config = dict(
    num_hidden_layers=10,
    hidden_size=384,
    num_attention_heads=6,
    num_key_value_heads=6,
    head_dim=64,
    intermediate_size=1536,
    vocab_size=2048,
    hidden_act='relu',
    norm='layernorm',
    norm_place='pre',
    norm_eps=1e-06,
    positions='learned',
    qk_norm=False,
    attn_scale=0.125,
    bias='all',
    tie_word_embeddings=True,
    parallel_block=False,
    extras=['capped logits'],
    init='normal',
    init_std_qkv=0.0203,
    init_std_o=0.00455,
    init_std_up=0.0203,
    init_std_down=0.00455,
    optimizer='adamw',
    learning_rate=0.00095,
    beta1=0.9,
    beta2=0.95,
    weight_decay=0.78,
    lr_head=0.00911,
    max_grad_norm=1.0,
    warmup_steps=361,
    schedule='cos',
    final_lr_fraction=0.1,
    batch_tokens=65536,
    max_seq_len=768,
    doc_mask=True,
    train_tokens=300300000,
    max_steps=4583,
    dataset='wikipedia_en',
)
MLP neurons of a small language model. Each row is named by its layer, matrix (up: input weights) and neuron, and shows model dimensions 48-175. Each number is 500 + 25 x the weight over its row's rms, rounded and kept within 0 to 999. Numbers have three digits each.
Before each neuron's rows, "fires after" lists the tokens most often just before its 100 highest values on Wikipedia text that the model never trained on.

fires after: ".", "\n", ":", "\"", ")."
L6.up84:488475490419504542470521497470496519454492516494503476557482498541551482459475524449509545474480559474502486537529493491426480532488503515505496488528509491467482523515464528517507497518507520489457484479488465509490546491534472517515556501457528491501524512493474475470530544522516520513455521499473508511453435519498465511553523453540509524495504503512490483484480542493528450509538

fires after: " |", " ", "-", ":", "s", " ("
L3.up1319:529478496543486478501486483449508513492563550525488503563489489501518484490468482552546446487507508501553432508466508522574452468559521505488486480532471494493495497526502489447531484503507512531521494496523486493532495444479458508505501445463512479472498484523543516513512481478499503518474507521500486499489503457512498512464510486534541508515522524523531499532460493461545523519497

fires after: "g", "ch", "c", "k", "p"
L6.up1261:495517503524517520472520490472523502487510504469505455510504532485515459493505536455534472517481513532483441469535491522538504504464508479464516485501509496537536491507440479523496557490495497505476525514460539548485521487475514439505498467481513480503499554531552532489539509532506496507527500508519494485543556456502495540536504474515564465509496476477479429514532514496481468534502

fires after: "\n", "|", "50", "or", " West"
L3.up1357:495488514513505472486512532502499546465496457479487465484482484513510516471493547520473567521494528507510532519505525511523500508536551498485484497522498504408486567488537514544531491504517504484490500490503515463462487489503544511545510532488561551518489504513450503509504509489491533486498522479530497483519444533475509509458533520499540499483516495504511507516481462536509508485535

fires after: " C", " P", " A", " c", "C", " "
L6.up758:489489551493535523554504478494526504480504480531488466556461538468501454509485483448500507485482507484495463505501510475489516546501544492457471492539490477506534539515513506499504523484526536514486511470440501538489509481507504439548511503472491492494471538517513517485496462522505492524454529483504482508500472502455514493465516476515529454479509480476524517524509506510463481543490

fires after: " ", "\n", "s", " a"
L6.up750:470515537452539461499528486494491483490517517515505476499491510472506535497478522493518528487479494503487480452521519494488507505503491482494531499504498506526530545516508472509517539488504523536496500486456496455451531503503528482484555474501507499508485454454561502474504512535517481472482536533538490491471477497522520469510534493507508513467525461413495479475491469462517528443490

fires after: " ", " mi", " f", " F", " a", "f"
L7.up82:510550535449479524518511451473519493487515518493462469499458518508519491462496501450542488485511460493491500466495538472499483485522496481460522504475451542481478548496488499520519519515506504509501498462445476515480499504510461509504532453479493515518490511494510504471507478521519505468527493515494496504478471491489490495510513500526493474466498461480516465522510520463538503509481

fires after: "s", " |", ":", ";", ","
L6.up75:523512511502521474536501492499503450494504506516516464522511487496531519475459523470499459481511475483516478474461463509505470476496509515457522520491437477508514542544477509473516521540493503485503498503543497498521483486500482495490499469487478473519497482481499505523499526514533486528445467496503486499455518473471513505506519516524548520531486503466518483510515524480501493462518

fires after: "s", " d", " gr", " S", "ri", " w"
L6.up191:471507507549518485523512518500498518483506497488491522552501508510476499503440537468514513493505504513486522437453496603485514451451527478523514490530493478500496469542505502513503490517506489505501517533477509468464526502478541494501514489502502477498473532511503498494503481487491492488486520468513495472490500491497485490517505512503525544501531483490496435525490498468472491514464

fires after: "\n", " |", "-", "|", " ", "–"
L3.up531:485418491445487480453533507482503499473556500522497488570480497452574519481516515499503480467502426518547471512477496488526476471546514498515506484527458520476503516489464510507563473499520511500511512503516513520464478488470489485496509517495490475460488526475493446490520514534495479497425520491495499505435488534502482503473512507527499509484550528492480514512490527490508469491523

fires after: "-", " ", " second"
L3.up1042:481508437538485485470511512540513544495507486527463441506479501516495481488443450531535493512485483447520422507488533529534523469524505520520531470498493472477479531537490478501565521511511488495482488483511504531497496529488474489473453470504514476521498517489540487513478424509494520511467497529491480522508526462490525472486537507478503480487555462527500494498505480525530514497548

fires after: "n", "s", "im", "r", " di", " d"
L6.up1074:494492491488529475466526515478465517466518461495501495486515508497544532461479522490502515519485502506503494474481517529451479479471492467491504522471528463479462513513467512518520513518513538515499490521534473473465485489500530530517542510492496482534479503465491501523483478494483581501497530502470495493479502497494498463488509474492492487475490470468502459485455467487515483559474

fires after: " |", " the", ":", " an", "|", " with"
L7.up251:470504542512492459514497503483547472502489517523514464529484447533519490475500490525491462440517519516491525577475507506499503517489515490498522519477459476481503516509474517510526508481529523465533468520506506483487505474482500530472507470476513509471467475497479488514520539504537523515457522501576497523491454484484537474508524492522496498527509536467538477498492461535524488501513

fires after: "s", ".", "z", "es", "k", "S"
L6.up1210:516487531531525500474489500535520521479509500544484522510470481487534522478470505531475494521481487497530526473533513513502525427502534526502499499496426514424488490524516490476489518556495500512535477509540489522504531467494533507490487466468507487474513495530447545496501496508487492472463518544530494495510514501493483517494513514474503481531493501505510479538532474499528482484533

fires after: " A", " The", " the", "th", " H", "H"
L6.up242:533495467495530499492523496511480458501491498533489510448474488502488482486551530508481465489471525514477513495482482465471518507524512491454515502518493499544502541490440467496482506456506510504479542450510501530512492503503490466523526522499529521538517547506480514501517459550464529499493492493492490464444507515464507529512523469538528521492564546461517485523511519499474477512529

fires after: "\n", "==="
L7.up822:467510531486492510492522494475515470483493506461487482515481454492502508521487468503430470503461536481496481476493497495530472489470517510487522530498487487506469556488486474542528542527539502517492511533461492489513523489512495467488543494482490474496487551544456545521485506545488516538482521519516493434495484511530497504526542503512604521511487512514478523517484492502551508518492

fires after: " ", " |", "R", "c", " S", "s"
L6.up972:459504467452525512505552526497553499528500501519494521513505523518544524463482477467530494492495498455485489502530519486491510465474549527517508501494480533441554521546482465502527514516501468493474487529527501516540482485512474467480522467502520466490490490532522509501541523484514513485492514475514483484436499488545480537478518469529538512558549530462509467494546494468519483522554

fires after: " an", " ", " the", " a", "c", " The"
L7.up675:498477517535526517502539451500473444517469520527506511480495512471484488461521503497534462473502488521511443515513466497500449488486473482433490464554494497490476534514446515477486465524524546510496463490444502492492525505507526502495495501512535554474484501486508502525495497537534485499417538482490479505457535494477499502493522451493517472509530512424485501483514540533500532487494

fires after: " C", "c", "C", "p", "b", " c"
L6.up453:489476510455477518487496533474523481516497506485486526483527475449499435549542545472532523529456539516480452482499492493525524523505531496506521500486484514501536474485487488464479500492506534498500500504499496479508482445531586461484495508458492474516517508502481482471504548478487500470506504507508508483507466497503488509526467461536523507488498484496501412495546457433495524511534

fires after: "\n", "H", " ", "-", "5"
L7.up1517:485453498502509494529516503430503541514511498500513466540497522505495519508530454541551522466483461488549466479535504532483523490473500505497506526513456521483562525531491505501538508545497525515504462514494492453514529461507533473477498448483495469532488473474502518516494528491538488516500508482533485502510510484475478490452499516489520507519527482514517465478483513493478525513508

fires after: " ", " B", " b", "i", "hi", "-"
L7.up1318:485522491505474499478489493538463456510511527510479504555468488510472502475522516472513525488487464531506472482497477498495493523537471517473532493507497507511511514526491518497464539498532578534510516571508522518465498469525490489451518470475509544499477487527524479455520530483466493493479480517512480511447484513516497494486515505542542499490504513481483453483485520524553522519511

fires after: " O", " F", "o", "O", "L"
L6.up600:472546497461533492514527520520556531534501499500466529500445521528511488476508505434496520528453516501493512539489528492522501519432526502498487505489532528489464529497485520514502499498501478509496496496493485472482501502486524504464513520465501469537486510520455494468508507546513515471457497537509489457453498507482493511553506523505510515483491476524478458507539499511518459485514

fires after: "s", "S", "es", "les"
L6.up965:474460458532512449483481507486508511475518522511510503499509510452523499504510476488528485486513509509501496496496486514472477425495535502499482531478436496504458460501507515533484467485491490501518514505463476502491498476472505534487514498492499492500523471500496493504487520471520494499487498488547495544552487507479474548508498536526488489547520552483501447521480492526461494471550

fires after: "\n", ".", "==", " ("
L7.up953:467510511507480494509578495474500521515493537539470446487474493488495496534527510503479458497516431500500522466532505509522447485506489507456524515454450487504457521522491492530511500498546509504521480555486478497494490520552471487536532470502471480521500509481510472522498520538523510516504547482496502498465518516532517485470558515551513473482528578494485526507475523486551507502472

fires after: "\n", "-", " |", ".", " re"
L6.up1458:482510473496503476481525549460515505518561503500498461542505495493503511521493495522489482470478514467546470486530509502503488526471520540476534501481470504464474548484475470522541511489498485551500536501528498522518463474533506520495519486495477455556484524515451524505510506545508479538504485501528482526498539475472524510497556483513529506522471509553463452491470539451547513538487

fires after: "\n", "."
L3.up336:472480504468537521487538559512471499500482496566506445501485537520473524499503494561495497487472539484516446495481510520502508444505526507510500488536507517490501487546510493524574504503504472475502523463515519513512426506511503524478511524483494487518491466515498490456504438480495511507453513523494488479516530520422513536492499481519496493512500477497496465498463529510512502501499

fires after: " the", " in", " (", " a"
L6.up342:489515528463527498501496507463498473490525534533491454523503492480490533481480510523467504450508473497515508477486478512494464494512488487461548441509476486505473504533476511456478486525487485493488510499510477489481450512524545491474481473486507499535507508515497487462543512530497501502491493501508487496478471540519505502455537485506493551541540527512481477535503529535515453512511

fires after: "n", "b", "st", "s", "m", "en"
L6.up850:489510507488514483522503514511467530478524531501480451501526430476519519468505521496541492497480505504479502490537471544507486491546511506485492499478507460462507580521481526478471531515477566502490494543529492477490485514516504496491508478483515506512509489499524530516523522500470515482533495514531500465480497457472505488511490493497503507500517509479551491543526482492479491526498

fires after: " (", "-"
L3.up1376:529490509478524498491508467452463515513500556485498472519490526494456478527490530480472507461498487504503512514491528537512475479492512507502504505548428502514518493501499490491499531503508494506490488501507479520495498503496463504543549517493502466463488523528514472480522492473478530479461548491506490492490518494477490512512489457493502502502547491498481444518502516515521505545545

fires after: ".", "\n", "s"
L3.up24:494482498494485460463518510513467487493497544528485472532496473516525500547485509504479525456462459498497530520524497529462512431468462511455528496499496569453507554486491526505509473487494486515492499532528467460490478523514505511477491490515486450497503472491468496482544528524506512499491512498513499485497478511463515465476505453514512484494510536520494488505451551552474489478537

fires after: "\n", " |", "-", "|", ".", ")."
L3.up299:484527532500501528507517474478490506514502525501464506556475512493504494489482502475507475477511502530543473461512473503530515504512507515507509425499464516510477510472485541514508519514530507516489520463493523485494498486499479537514517480510473496484484516465500505481514490531498517473437446499502472463443484516528486490519502488583544517495520512540477528501487489496525480514523

fires after: "L", "B", ".", "==", "O", "D"
L6.up335:458508510486510510494503478520492516478507493501468493510490510497484501475525483477450484483455482493531495485507490521504464500423490513488496510497485516482496531497480499512476518492498482581502534474478498494506472513494486472494504494508491532511451497487473488493493506490479473539435517518497482445447487503499503504511508554544529502525526511505485483527547521468508465501476

fires after: "\n", " "
L3.up337:496466500506485523451536512473490509495540540524504498551497529519533493508477487497502473490464530550506473527501549517551501489492524528505517465510455477493487535521504484524524536505494445554476493506503487493494499502506455524504496518468505489495515471534487427537495466508498537548487511517494499465491475472497473496477503492470592484528510528474489504503468460489509478512533

fires after: "s", "n", "ed", "con", "re", " as"
L6.up1300:495496519512549447475510433473517508485515499471492497517456522486513466502482502481491497483509547492524513460509441432509481472487491478454483475500526518517479454504485475487514486510498499481524499498492517471489499472476473496526509468483492480487488508528437480477478504499529518533512534527486487471473475479504487508524480516499491542520483514499509485502490518538499479515525

fires after: "-", " ", " S"
L3.up163:486489520500460494545528495449505505497506510545520506542491484478483492471433525536501478515531458536501487508482521505481461472510491516475540520507454534506496488464484519505490515521507480516491462512507514486439503483534515501495520504474518486489508486544499499497513434484495520471478501479504484503504435513492516496488519470535533527503572510460553478515489517488491458526516

fires after: ".", "\n", "|"
L3.up697:508487506500543502482528499527506514471519491531461468548488494501519473535506458503496481463465511544493521528533463509478493468511501534488542468502446549441464515486500489513511473516504466511495488466536522510466488524517473496486482507489481496434489510517498504500556506508483490483495513521499501480510465484428504459495521511525536438520518524484480483513493485538477505477515

fires after: "hi", ".", ",", "'", "time", " who"
L6.up247:473547500521548453505526549539517500501478525483446515492468479528487535489510492460438496526520486507505519499514445505549513512466518524527502506515497554479470510549504512529499502502521483483487477548475505513505465506483472468488514487514549459491500505549475493462486511480484474499454512492546489472479506518467505470489491476531498505524465511537500501506490501527505486474475

fires after: " ("
L3.up501:479489485465538521484491503491467486525487514535511498526493508509483503521477538550514521460501507486507450514455490532537474492490509480485469525566453495487508483520509488502473498511511485523497513523534504512514470516511503498493521510472477488517464459492520493482498491485454490472446478470528481488503513540470488539518513538498503486486555522487498509556500514509509504544500

fires after: "mb", "ang", "g", "amp", "b", "p"
L6.up1114:516529507470486528520488513525484533505528516494493460485507517492499416478453529464522452483469506507468481502492495476520462534538516526509514518467486478489519499466510526483516530505498530488525471525502491516478434454528495471503535480482525521476503539524512492510503519493488500505530488513500476477492475457449491523500504511478531467564516471469549481514509471455492532520493

fires after: ".", "\n", " \""
L3.up742:488475528487526500476593528553502476511480528525470474485473509551523470517513502506472484486488480553493487476539469450497532471484561522514517494500461469466527528532497521510519489517505493471508478497481548531446478509489521479494519499512475509519462494451496506512553512511495508495506518483496492472527495504451473460467517488528530450519538526447475480517518457537475485481472

fires after: ".", " J", "es", "?", " However"
L3.up387:474467457461498509460547529478523522519469564537491499514499539534495542527522510528527479477482503558503504529512464519489490485484480509496505519508502509488524507507529498529532499496507456505484473527501510505510460527532498513488521490513502519509505473544453474481518515487470461481523497459491503490457523518479485504570503485518499481484522548451476451485476517537528468472487

fires after: "s", " S", "p", "S", " St", "re"
L6.up110:508534485468485479452473447555558548522535522501453482546465518473472497497461456485552514501426544554492480483469508479518470521496539515469500441566478495460484529468532498504500511481526503511550510482474503451485495485457489526525491467474521503508487469554497540464504491500515527506511515539505483500476498492519503490552527528533525523510499510490520441511505509505473496527523

fires after: ".", ":", " ==", " be", "=="
L6.up447:495505511464503504467502484460500483457544560514476465512496470503516474484490527480457521481513493528487449494495494496431462506498487512514542529494487527488538496507458484492498529515499516546462468490543482485506497469546506499453512482498503490498511497494497486485511469518500498512512524514523499549513510468480476515529498460523500524486485498544479514511458501508493489518520

fires after: " was", "\n", " is", "|", ",", " |"
L7.up217:516508510500541504485524468487472527504507508483490466550472508521534533463521496518498462454515519501512493482508509507511503477466529475487508520491466491500517485540450461521512489521490496472475490525501504496501520531484474484503524452493460500516445485512447490507477474549532502506497530484519483445474489502521489530534545474502487525512506481474507460530517520480499549514537

fires after: " ", " ("
L3.up615:502459533524491493515530485493486471491495489477514511494493535467493528512451529514481518493502479548503496506483484506482494486471496492497521476526508521543498470516496465485507534497505488519478497517552518492496480484526494491495591539507479505452484534583482495489544471492504499470483541503508479498498485518488500511514513477505496468518555541449468497492426540491528508507539

fires after: "\n", "us", "|---|---|", "en", "de"
L6.up907:511484511486487469445530493480512515512481519509496473508493484482476463479514524520532492495486466516514503542507490536514470499510549505539495497521515500490513456459475465481508467529537469490494506491475518498545484481538520465498511491462495524548478504492503498508477474497503505468518494511468491463503487494464498535512516515464509496500497482456479465539483531488510502546472

fires after: " (", "|", "==="
L3.up1324:505507464504461484469498530507473461516502507539496472518487516507511460453486480546477529490444491564510493487463489498529484504501507493502532504508520490532497482534511494499500529533511460536524514483468524495497495522514482517482496486506455508484463528492533502525494440506487497460477475512509469446496479559483465525487518501533510497530523506479491454523517481502537528484527

fires after: " ", " C", " (", " st", " S"
L3.up82:487511503469512518496502501490498485491533517505454547461462551461496495477492519466526487502517518504540442495492472474520531508515515447513515484535477507508529528496559512510493530479517520478487526503470531517499500481507529510536566488468507523495469488537549471508526529543504489514466513443549487499502509485490487531475513489537512508484523525460519452483528518497489493483526

fires after: " |", "The", " The", " the", " one", "e"
L7.up1124:492535506496562478481537476491502530507500518499518497492453509492489499490473498510488500515469501531487505480533490497496506505483487529456483487490483510535503538497466494495520522497488489481475549500444445479478528504503473441521506480497503484530486510462440497502557464526476509520487510532495482473445510472474521485502544484483511476478505541497514500531501501524486532464482

fires after: " ", "\n"
L3.up1389:480459492507497518521518511478486465508509530527493520539487485508494524501436477493539481481490508521514496484458536517520530468488543492448548491494465509516519520505502508505512485505508475514498513519507507472520460488511497518521532487466479499503499483516507443478513448446494503465450525483509500474453486521524506500518516506537532505509552520420495500489457502470510465541527

fires after: "\n", "-"
L6.up830:461509509518521498455530499456528484497509488509491454522512469544509468507506481516559509489481457480511475500509494515476505510542524528523532526522493493496506489524487465525504530490533498525484502483532496491541530491507487495479488455489506501538489454471496487504476491535481491529488499505524504499508500470485504502462497498474513551492526465465525481487523484481549544539512

fires after: "\n", "==", "===", " \"", " "
L3.up558:506435537498468442494575503423487506500481541502473484510499504521527462522475575492468493481533497513482485521487496496482466464504552510432491536524463518499529505489481513461498498516508508461503465513507505480485486495517508456497540476509542527522481533529482523518496487518470484453468499497500490521469499491482531463513511455503556531470556475498494529484485513503503498511518

fires after: ".", "-", "\n", " re", "$", "=="
L6.up857:481528496501466503461507466468471520467550507501453463488472481529495504494520501499484474522493468505531480512465492547549488488531521510503494478492477517469439529479498505507519495470559529496472497460458480535493512491485470525484475509507493496476503496473538542507545496536525510497484538525498509456468516512483470503478515517509538495484494515531493465515493494508510505506460

fires after: " (", "-", " re", " de", "\\", " con"
L3.up132:479496500508502527487487477482449501473524542493516496518480519532544509510495519487445484533510492515508450475547510510505429495524541502464480525503397487483533485474467534520527493511506516502467508522482530529443516494499466469526532489467483442494509552488513475472555516527458514507498485459508476490466529523525494513524512478477522527491519517501497500502438482508502480501481

fires after: " (", " un", "-", "c", "/", "g"
L3.up396:527487482479487481464496528497492467512481535507509511543477485484500496506497530486492471493490458520511505470446483491508467501486497518517489505519484498528502528496485496446482498492497524522494490523490517504481476538522487493489499499478461500440492478481542444503518455485482466463441537500495471495502434562490499487507498491531527526509566485464491522508508539489527531547478

fires after: " ", "s", "al", "br", "th", "en"
L3.up438:482485508501468463477569530503511506477515541490537499538499464478478545501469507486484465497478457564480516482478520496519524484485517494498520491533512537510532571482538437469531511500509497517488480470562501507503422497513498505508530539500478503496492496570473459509505497453461508487486540497497490484453480479474504503527497479465524463485546510403493507493514555491544508497525

fires after: "un", "am", "d", "al", "ed", " commun"
L7.up289:508466510491502469508495518511528499512539552496524515508502508483509510532508486450518529505492456521518487512468513511516446531461452477539503484458478503490441541460533523498483527441542522476494460521516530499503476533534509502501532533471491557518488477486491468486522520484504515529540475520518487496527426509499501493485507464522529516489503532454506487520536484533484470474528

fires after: ".", "|"
L3.up78:510509514483539534439511501511475537474499489482492463521492519482492510514518500517509513501487528558513513512532451535475496524502527512547496510513473532465449550506519506558475441549516457506505502502523502506463505529503467484539495502482492482469477510468480522519538527484491486469501525494507495472489464461442471460493488520509525483497542543487512492502527486545490475491540

fires after: " |", "–", " /", ";"
L3.up28:534498486470466494465521483514570554497493509524459489512483488441530485479461493525540437527490446455504499518505550458493510493524566509462531514501478529499472502477479493501548514527509502475498527444482476536513511489522467487479475503518484500522500473495491508526497507518501467502507530461506505492476515455505473500494520470509548495473496519510453540486514516495475530474493

fires after: " ", " to", " de", " a", " in", " su"
L6.up1436:531505532470500515535472496464515490500499506531515446524492522479512492472481481487489487461508509501499517532524536489492468476546491466513524494471474566517480493491465510480541500500514517513514529541482475465508462480538508518502504466480540486534469516548460497509553518515514484501534528526482495453486456482517526498466513483535520463532479506490522462526483557482499499473530

fires after: " a", " the", "s", " his", " their", " her"
L7.up1167:531520524528482484499501516517476497503467521501499518498485541473542525466466494492516515471469544487493453470495458453504478479484457484471531484483492507540485527482482505487517471531502526486499472501524518489469498506508510489517493499510506510461467526543513474463547533507509510525499563454503490494490460511528482547513535513524518489501501523487501465493514565514521506522506

fires after: "s", " as", "es", " is", "S", "us"
L6.up1381:436491487516512457484492512487518497527509480496507482516456488472493530498473499528446471466512492526531509483496491502540479462505491501476478481481457516459459471487468497503497515502539497504501477516476483479496519481497499480515503470471491453507496511466478548505524462519476579483476509505520483514525480514477514569501517511553501486518470562503514489517469508509540507490505

fires after: " (", " (19", "–", " 19"
L3.up142:477474524522483473520515463483479519497507529523478511521494494483526506490474506499505519466520491492514486521460503493448464483497507478483521518540487535519484502503478489479503485522513518504491465487522508463486493513495469519475549522518523483474480512530480465475479505516481505473489507486507487492475487479521468494453514489515499512527587486495528491518510499505539464519533

fires after: "\n", "if", "|", " a"
L6.up1137:455495499471501494508525527520490500531518535485488461505456506484507513492507511525451482457514503522517441466485490501513513493555504531483512556474465515492506514529474502455536526494507468542510515500514518525488513492484448532497522514460469506505486535473496494509513493590535500494510514509516494483494499531503497506512521491485513480492503538516464528522502479480553473479517

fires after: ".", ",", "\n"
L3.up1414:511503490537516520460512492505473498491496492516479477499487538504486496516510467500524504493472504578508497517529468545483503467510533588510538497496481538483519515516506484520523476559508453545476489507521573511483486501503513490471511511488474484455490479494524488523537479463495448492501518526484507495533478454464490462535475449507540452524547528471484482489511500505512493477499

fires after: "c", " B", " C", " Bar", " Car", "ber"
L6.up737:491486527481499541513501526489491526477520448475481467490508487450513480465512491481532512521510520549502453450490515496544498547517527511474513492476494496455508543480476499487475502505506538528511505475537499485498479490510537471464548501478546571520544563497514501515525529547524511480492488559530512455494499450546484497501504512503504482546508459509562483509525490448503455503503

fires after: ".", " However"
L3.up750:454493484493473506439490489518501500514495511472478502500489469547489512539496467546454479493488435530486544541522497487499494518456499502517477499515489499444472509509500503504479474506513478490496478525462499516477485492532488473464509457531509512497479457480482506481502524546479464540507516464491483483485479488479528487502498527485519474481468588496515494503511478522498498466516

fires after: "\n", "==", "″"
L3.up596:502486513509502517480508581516483548464498508504495494507456521495502531452498453525510507480478513519539477469526514541531462483518528460509496492527516544445510499495528503517538498528523464505517477510505521509513437441514527517505508500496469513521467502531468478485497489478491552489477517504499461475475519478471488526478535505501547508506520530502472490523480491518539484508565

fires after: ",", ".", " K", "w"
L7.up124:500453495450518442523513515500497508461523532488534511485486542497498528524493502533499518512480518522536494503503536480503481489526525491502505497510471528473528478498502515508517490494531511461462496492526559492479478496477549468465486517497465486529480495472475538473530502489495545493507510509520493513508473511480507485447497493458527550510525521484486449558486436520482543488537

fires after: " ", " R", " A", " P", "-"
L3.up464:528423528525471477512534487441491481460513529520492468497497518480518451538482566477494513485519495504502514483464530507517503515535515504471520481501468482497512531457544478484482517471501465512504485501538464487505495494495504514525523490502517515509486537512500495484499477502501547481474505507515502495448476522490497506515489411555519507491519470484498477491426495484518484528492

fires after: "or", "in", "et", "al", "ar", "am"
L6.up1135:487503491496497480520515507563546530493511545529474456515490430476500526482511494522429511491463469512483527482511508505526483479518489489552506508545498529496472533532502506514467491463517494493470487448546520510545488462502510521495516514446478512488475437513502553491482533496523544523510517512508468488504412502476509526482506501453498520489493503493559515526498486543459492494482

fires after: " |", "|", "s", ":", " /", "-"
L3.up792:468484502504510466492495492466562538514512487514462502504487502507518518511469484511494504530493502507519480486484544492486502453516540496450553532482487487484511538484508482507526493486511490426495489515526496469504509486501524506501510501506501493482512538486504485511494509576499466489479514498518494486528505525497493476484526540488538491476529530497500522480465499471506518515520

fires after: "s", "es", "th", "les", " order", "m"
L6.up258:439509477514544514484535554472522451492522504494481512506494514526476512503480482512479495512500465494519503477526479505546523475513535496481513474488498511489497522492489501498522479512539541482505506512505524476488470496528541478479472441476468481520475498485494522492492482517474501428488507489542481462471493490482491514522479455488516501522459496488519469498479490508488514484498

fires after: " ", ".", "d", "-", "s"
L6.up840:487548529475491534458522520520480483504504537497489482520468497479526502480488524496501508485487490544490461520502520515540485475495519510502496481468489504489504538507521515469470474511544512497485526508494485491475512477534474475477500469484488471477480523463509507511529533506499542486520495500501492495479504498497504519516514507502528475531488528514486468533494471481539481520487

fires after: " on", " |", " On", "On", ":"
L7.up20:455491478492506475489516472468496542518506546518496456532491477509492536493494516567524453477531445524550486487517526502527485517487499463484522549517471507491494542453515508456523455499495515512500527539529533481499481458495525492462480520499515513485493445523534500480557518533482509502468504546485494503469458505480500481480571497480484534471504520486524498511495518516487528527528

fires after: "s", "as", "ver", "es", "par"
L6.up124:466487531525497515487487503467476554464480498507450475514479478429471482477506502525437494475491486536513501487514520526514485441476465514453507514470485498501492495499514486502513487461525490476503523523565476503524479480503483503519517497459494495523499511468499516489529541529500518533485533487553475512551458497515456559508524516480502506489500521515497468507437534537502473512503

fires after: " the", " A", " a", " an", " "
L7.up418:515497507555518512512498486545501488470486559517490497472492499503488491463532514491541474459468506509493455496506497515491487477507471507456536499516454496513476504480457499536507549504479560494507499474471531553473510494519496500513508464484496543461454490513525516450509507510491497514491549466496494485470484505455498508457548493553510494490513517473482501522477493489500481499534

fires after: " on", "born", "On", ",", " On"
L6.up1259:469454517481524493509499499478453533521501545521494501592472479485515526472483503499486486500475455484521494510531499536550483508467519471470514519496503550491533508495521523517552481482495484515476504530512487486492484533540474502503496521457489510518493487527494529473507517527503501535460502546487489510494513505451485500456547504533487490484484536535521480504496481481475537546548

fires after: "ne", " Ne", " Se", "-"
L6.up252:505481550443483481442559467522453523481512474509496504468490502488493525479534544504488531485524513518543495509512523520513489489516485504477526524530510570490493532482511451495460517476507493519509525505527458492496480494526478489501517492497515539479489483499479483488520450506471552427504499473484508503494486496471492489483488481543514520492511499513525515569486539497526480507541

fires after: "s", ",", "ence", "%", "ed"
L3.up1337:536481484463511495486494487417498503527538528478494497511488509512511504521450536524520496503496496481501441526509475535537438503494484510452508503493491475511551502525512508475523527532497489490506493497512497463499458511537491507503485488459543537500499496562490488464502537514487489508501493500509492483493546500471489478536501515522519550500502495488517479506470483496551523474497